Weights of a small transformer language model.
Size: width 256, 4 heads of 64 (1 for keys and values), MLP 1024 SwiGLU, vocabulary 8192, 12.8M parameters.
Architecture: rotary positions, untied embeddings.
Training: a variant of Muon for these matrices, 8338 steps.
MLP neurons of a small language model. Each row is named by its layer, matrix (gate and up: input weights) and neuron, and shows model dimensions 0-191. Each number is 500 + 40 x the weight over its row's rms, rounded and kept within 0 to 999. Numbers have three digits each. A neuron's up and down rows have the sign that makes its largest values positive.
Before each neuron's rows, "fires on" lists the tokens most often at its 100 highest values on Wikipedia text that the model never trained on.

fires on: "tri", "prec", "Tri", "ri", "bri"
L2.gate999:518464443457563544514507509472493500452420522526459525498552526488517470551415504487459476440443457503591522549455474428567574523537461488499482505536530497523398557462532538491599479460473453511527463570498470492495527516495515551445507530515472582392521421427544515551516512498466457529529518492538491538507529482541598546526470531519542476561480522443575507438536405511529441506494477440516483440553512490499515469521503537484493516505490490454500569460529507516501535505574511522473521572471433515525534505468555532496528514527475542510547558519539500473424446484494531506
L2.up999:490487532483509498480524584412496450519448571545502520530533589502476501552506502532513453477464428488486480497461498441520560520530457488550534498490552496514497538459558521489568432490457445553508477620516474470524530451466482595535487552564406551478473506444503516529506502491493496534506491513497494474551511466496556584520440500519499468509496481424596453545536469428477490538502465490478485442498488484558526451487485517485463480451529486473524469504479497568527493451538569509506463526441450510519503484453585509481515501555442510484555461574518542461465463535513520491

fires on: "de ", "y ", "el ", "i ", "la "
L3.gate938:468536466465546564480504500579496555571533524543457507448526510508530547553413405518476535419463561542444457468492518501474515516536448526508566570537420489569479499443483498494478496490458492481569511501525526532503487512477517496565534480503464559502556473507509502474513562440540501460551552555529471524513525568475507524504506552467542515464494527494514511505508483563436416484490438480441521459452504459566459456476472535538443430474540497510540476505548554492542486481493621550492477496576538457501522519527569464518525523526496439550559514447513495441545450545524517497
L3.up938:538565538579473532546567458494540482484460474552529562514499506488420501548498467568502550518513479537504541493489535474435544534542472496439560474519444460510531534481456557470448527551507496547593433493544426621493553503447499508516561496449507541515567489475550464521534521449509551488525528596514512433533450486475583504444521539496484506477523573469514513532457482583447476520503480484554531503501455473453537434491517552440502467493455495484461440465509519550474428439508515506426527535552487500552543485466552470437513506506452439451578533509534551526500570540522476586

fires on: "great", "Quarter", "old", "semi", "fir", "place"
L2.gate531:454479503481504453515516503469484478548538469521473472536472400392596548515506537500471537504507573518447487456543506511481487504486472511444521488509564511473452510494446460517426469512533534504582510467500423494521481480528538515518461535529422520554554489527407568522473528502541494488440490433504506475500528481499473508467423496416496442475514403470488424480498499450478539614497458513466521519411455529522495530453551436515521524477530439524517469432528515474410488557466536408469491439507504508471516536495494542449596521496488468445483491495521512542448458482528436511
L2.up531:465532450455479512493459490524431484452491441539508480526504459470474558513552488542526511494595508537418440446478471539406544466464469575398450497517523532403501551414525542463499454563576499511537458533486391428466540490519489512479496507503444569476452508440487526568460498469494520471511479542510502519556544528535522506528447479444513450520509431549500475492534478458518533501451428432452468510498431511418516465527429425522515550499480476505496565423457525447568446478510503534480499447456448528464509536563520510481589526470515457551464512465545448525535544539523452497

fires on: "li", "sur", "By ", "Long ", "en "
L2.gate863:496460446453459484500563536398484541541489528493509497417483520481532525526503480453440576445470455522484537587589498535519473493519395507564509446541504458509437533541501534521458522540554469487546374487540506488530474478458489496513485478583477478494572542442544479526484494442518514473585493492546436562490513470504487512560505531481560548447428542534461515558456473519476590560479479558478485429439563532512522448483528499455512517528488537523571476517499508562558469509540483499435484505529588450500437511509542538467466481546508524511558568506463500475474483500472541455
L2.up863:554550538499468516495520477477483516618536485464520486452494488472514494481528502458467564467463465475424497460452523483425504604434548437489522504497492640512492543551471482493582523545527488500479421416452456475485494497470487557470517481463545580578495524420526517529524553544434482445521481575494606533527479481505468486459483531431492492584519595517475521508507496536488525458499471487545477558504533475435569529457529501512485555455487435473465491558427465466511548444482592525475485492504510564540507522493510575591392522529448478485554539526564504477491513583512507569

fires on: "in ", ": ", "of ", "for ", "at "
L3.gate449:496487485490485491545522490388519421494463532510470463531507475498531498546462541465489455443469585483494543496521500451540518508499460448493546506519491449498486510459470497452477469523499499543519523518502493527504492433552575451578603498542517526440446448527557441468588452468471543461494525556503496504485464455548439521500558478505518450535412419501475443519492497427508563541427443444405512493486474428538541509501448553487489502463435459525429556536507499503466442532529499500489482546491510474522524442548499459486531558488514473463537477499500483503414470550431531499
L3.up449:472548519518430541471591494527461461478495472479429473494533489514456596502457499469489489426459520530438521498511472510604501479427542505539511535502521451516586540516419505483496530537499518460466499521523461476575487472504497468465491478557487523467495515524457498575522501485501565547509471454525606547553477524587525484517504562532471455577463504466486475437429522555476510508577485525486543522510506549500406491461506514538496580448470510498435447500539581519485484540549466470515414473535483542503454478507486419478568498521455552534593497566492494480509550489481515441

fires on: "high ", "High ", "age ", "Top ", "-", "Record "
L3.gate39:508506530455419497479493517458494518530495534595437566508471442506453519509558519469531471571526465481533535454440425492527466442568492482461455535596521542426535555559462412506470557562519521428527466489471544520534492430509480479454458515455529522523567500513563496459526534532548555485503535468508497515490541509495444519500519446474517448471532539518547531507526455476471469489519516520484532483505585579488532513465491476542445511533518518446426559445460482455510544506509498575485514521429477462531492537504540530565536502524459451504471483457428612537478538407519528483
L3.up39:539515462420541440512493570465488469532476556504494475501387479477475473536570490532470525520512411535465501517506554509477447510469494436532606525558468440505436566473466447493465578551462437531484498431489435514496477444545431512542482526478549489515499484506599486557481445525483463550598515483502528514488571511506542500512613486550564500452494621512516519469518518473445420485539481487478478472509554506459564500487499510507526558510576483466528474474568460496553476477604489516448560452490435489478523477459517462508556537525509532494493470488455498479445481500497539449

fires on: "as ", "\"", "very ", "ly ", "rather "
L2.gate901:495517488470506530553498506440468492494482499450498551469493478565474535473517434486521556509539548539446464532482508491485476451522480458472543534456531471553556552531462411490524601496574426410554572548482529474507471534480535543463541515445474441494595528489498523533520507524503534475452576551461518466494442505613422505465530472547529555418440514550505495523507550496466431499549475495534515495477531512476560492511523543553475461506454447436519428547486418520503505517478544538482484460448490501535554584512468481459470506484504470481563511497477498561487511483558529536
L2.up901:476550493495567533484456483451517467465458469483526536542482484522468492516488416550526498510490479513431494557482502508537529565513482561457537456473503511491510470508472452493410524527474440467499520513517563451546498519546436531452492450498533514550540517539516497466614413563506518555423513499503471557428561534555402397489497559504472538503513488471512439539478541488536467539535533427554501488514488433490497517507466497438473498590436508418481518568464477469548577519485489561420504494454508525506482521450499533523450509530561488437529456504466436516471541528505501490

fires on: "of ", "in ", "el ", "to ", ", ", ") "
L2.gate689:547445548492500539601507523482529539529448506514477505590495436475480513511399453504478508496544559506520453500506511477614510507476499491437520433460495488523489459498479475436525520469519513480464546501486552519517568528549547499483438502448498568449485460442486405437527546542500467581484458499480507524481456500487502538507545463476490480513512518550488482488455526479502553554547436546502548472539543569495494493586430504540495513465549467469467553480534466487519497503464477504465414449535504457596535512477567474493514528504579552451534512503563475552535542565501551493
L2.up689:487458521513521502514552478456496487466513493536507489448499440508473525431510513609488491481472578521473422490535515527530535428455530500436544476458519412533466503545431573456500499529497536517453539530483526442465512436549564492549423461508503490541484522512503495476456505414488527547446482441526550481458474434519444536531471502507518505563437512477495450471508557515473534540518450546530470549508553509480493462558406465528474474507448510475522510422573501484495571472478487448433502457623480457577519486517544455500587437547595561500508464532531521490524517484493496489

fires on: "ic", "0", ",", "enti", "and", "13"
L2.gate956:506500539557528527477508391475513492501523475497487453506514599499484529489453514484505541452515458482429497475546478475545488518516471577519579455424501542485529474493458554490507488536522458453455513474511474514492493501501512427534493506521505425541548446439488542536487446527562489491506519531497534489484440512447521451450440465461474527417549464582524409511468508527497537512504526498569527528519512464547466604510479514563513568507458506497582451481473516538469529578453517488495496482394533593461555459479532578455482452449439516546461513544469508555537572524574491532
L2.up956:554469473553520465551533492456530499556508478485542533551475461548403454514445507469555432501499486454466490523539488477497492500570497543485518405453531566539492450504537512533560581544518422548504523481468503522552525479510540515508481457440525503472494511519501436565567477572570512521468502426529466535599550468573496486458495590455475434455476519525439397595552537544476562490476422554524502559538458543520523555482528531528529541523511515505547472413555490526439532566449496512512484450489478497514485495443489503542435461570493483533502454490520563527410483472500479547

fires on: "in", "v", "-", "a ", "all "
L3.gate91:559565572451511562489561521528495518497467455418447463454449518423509447439572484521478517533465531555585551564488510536449467561509488477561467466491469500434478546500504487504599523497479452515488507439527423533503499483486513547501545533529518505452489536530445427498505466529426450469529551456413491539474529481413459509497572471545534509502513465492474540527527578472565509501463448546497471477521534482501486545510494529483517477449580440404471536522543535439515440513490499486499527500563537559483500468509470498531523536501555536448518475480529557505521462474482531441
L3.up91:453508547461466506520502516480557448564523525511446530371442507513500493528538522476533441462549472472502501492509534565547519524487526532483504493500550497497480547476538481483470489508484469452493497530495540534507580541588609457548555510485531525548464513556524555451477524473457531484456535488448553526534515542514485524495422488495487481526400545511517524483474548427451487448450541519432405516512510561483501534498581530504487537474514526394503567515534509455498523544528553532553463547478492489506542469514475526477482610516479540512486453466575451489489455546530467488

fires on: "-", "el", "a ", "il", "al ", "ti"
L3.gate921:592545521490520510459509545539489514520506472449473531460505484478530497486482503482576493500503385465581499535464516434545453508570509461515493571445514468533457455468464485429487502528518469444555507456475501475518541501463509471468465471549543494470446533441474473477467475445486573465495479508487463527449561514568527463510558519487505474510571472453477467542525531495477559549586516489455569531515457476537519418519509401456502461501405418535446511436505511455514488496516499491504505557578461516456455528494465535468448515469450403509538547472501589462563533478480502472
L3.up921:494533502505486468423516545574488481529549414502491457538416475492474509504463494510508532512490439476524436424448535555557394540567532458462501498504504488556514572468466492483537460566472472473518500533502500496535496435553522466531542437552408460508515544482489499465497464506437568502538510429448497521442536494523477478549522476514449466550462475547530529489538480481505550507559515476494457478443500536463516447490518478550461504447576492424475529420527451503489543493541421410516486445496479497474592524501496560506511602483498525467538431478493497497529508444476438527

fires on: "of ", "ar", "for ", "o", "eb"
L3.gate687:468447503541567542513511412520524487477495514532439484477495475475473466528490444482488553551437556518491510568472426470577460452496460528529443524535474530540519531568514505537501480547527512491508534485487430512440457485530505478494480500456558519422484435556501426475454501533457517535478596542519463477450488470461492532454506401474577483446484509521544514582492516518499569497485439487479542526508453441456463456477458472499514499458601529486423540572550540520448538546501527540548460451523507502515538582498498536517440497555476460501580540442525449497573514550528561498
L3.up687:512540444560531469516559576472554441514502503496445513474474495572426486489472529524469525522426524522447521569491503509525561485486439547474454495478477468453512545468491479491531503497486509496516549518586565429578485570472491497500483427543450539467540515463506514528496511508465534508528451568494576542487474489451544556535468506492513490496525499578451517489476452578414482508414495509588511484433558520494569520574469515464464521461518562502522507472527469475594577534564558448481516479501513537541520500493530509498466466510472481520583473503545499485522474523471494472

fires on: "Reg", "Votes ", "fem", "Apps ", "reg", "asc"
L2.gate151:436514532522469499446464467472441476507478472540495496471551480546479422477542562578496515521519483482473445506476496518516516452516506517525567517504424513537540586407458502447503579477441528477441541440375526508484449448509519496478467559493513543512487536577501484480495492556463546573472552482537535463494480457444501493446439483563527537556452541471492529509524541487542389533505501510510507501522514477522473512518506554565530503432524490499506516510439518418503473496495571454552480550470484499498526405519532538475535504479529511505497506439521539508518555447472519496
L2.up151:477488509488560501416472439514386500534488530592530515476557461561494520464524503504560458542470520454452470522445423539460519509530502537458525506483495522530536551533468547470448563454495535435490582447419540509466452428565463477467482553468513546531522548550522510520493458454508546567464518502517568424540569409502479466461442495567461472512449506496519470462460554436510467524508531534526513451487555486495498535561510486513563542443473550506531569446468489459443531508493528483531476502497490486495520462563463545448531477504552498476485525499545436541471506483542489457

fires on: "tri", "time ", "Tri", "th", "di"
L2.gate773:495496475495551500574467494470501471529520435500566527521519513515515524540519446492502515459488521473496499482429564475559499525547487586469536518444540564453410453493491522583497473506448482502517530470562504517484438590518523429434495496487451610427421499551493553513542542494578523526471504473535420539525594517505495492434438550477520455448440508494544513542576429510485504512517456523500484553565520472536474437512479468560536457557468510422504450453491516568526449506481560490495536491461476467507567503466442501442486503501489500516528572560579512453560495537556530443
L2.up773:555474471543519505512468514453486494493488516505496462479515602466512530475526534496502530517514484569476456567585507496425534495487484506481487503523537502437481547368530459522503487490468491542474544496567503484486469483538518484478451551414512512443524461558487565495542480530516478483432489532458419526527490459544526463455471458502505472505481577438521501506566460431433490588552451438482471472502567475545514439530510523555442467489509428466542397510466480517551547513489576515555544489497554520493544451466496583517456580469413546540532519463493521514500546461539573494

fires on: "r", "tri", "Tri", "Al", "C"
L2.gate380:547435527512457524510493538506510485490526609469477547460499514529539520546543530482530511501468428574595507531531550452455548440528480454495534591432411492554489550468516487543486461488472536521524476528420471551458541503491483570430525474575526573435532473513523415572476483497408508511472487493464513467491487446468492529456458493493464438464455528531411526530525442406480522423503522467503469431489481480504502497439468483520539488469505498413512478500507476486479478437519508487506507583534437520520558526475549529524494462463545384488491488506512483508521493495506475486
L2.up380:521497532474512573530540424472582421487465496496614579522501500514524521545465522457471536453441455485522508594468478479497514529504505506442508550426568575539476528504509494529546467511466472498495504452473473423497500487503503545482498476487549498434503443477568474522428524557447524494501494555473561552504488476446516545517490497489443509554474528437476489514495518467505514473483504492519504470488523516493449512462493525518486417516530484487473548517472515483540513453509534509444461489497435539520419483541529501459571514449504495516504518520620516524511506472437421525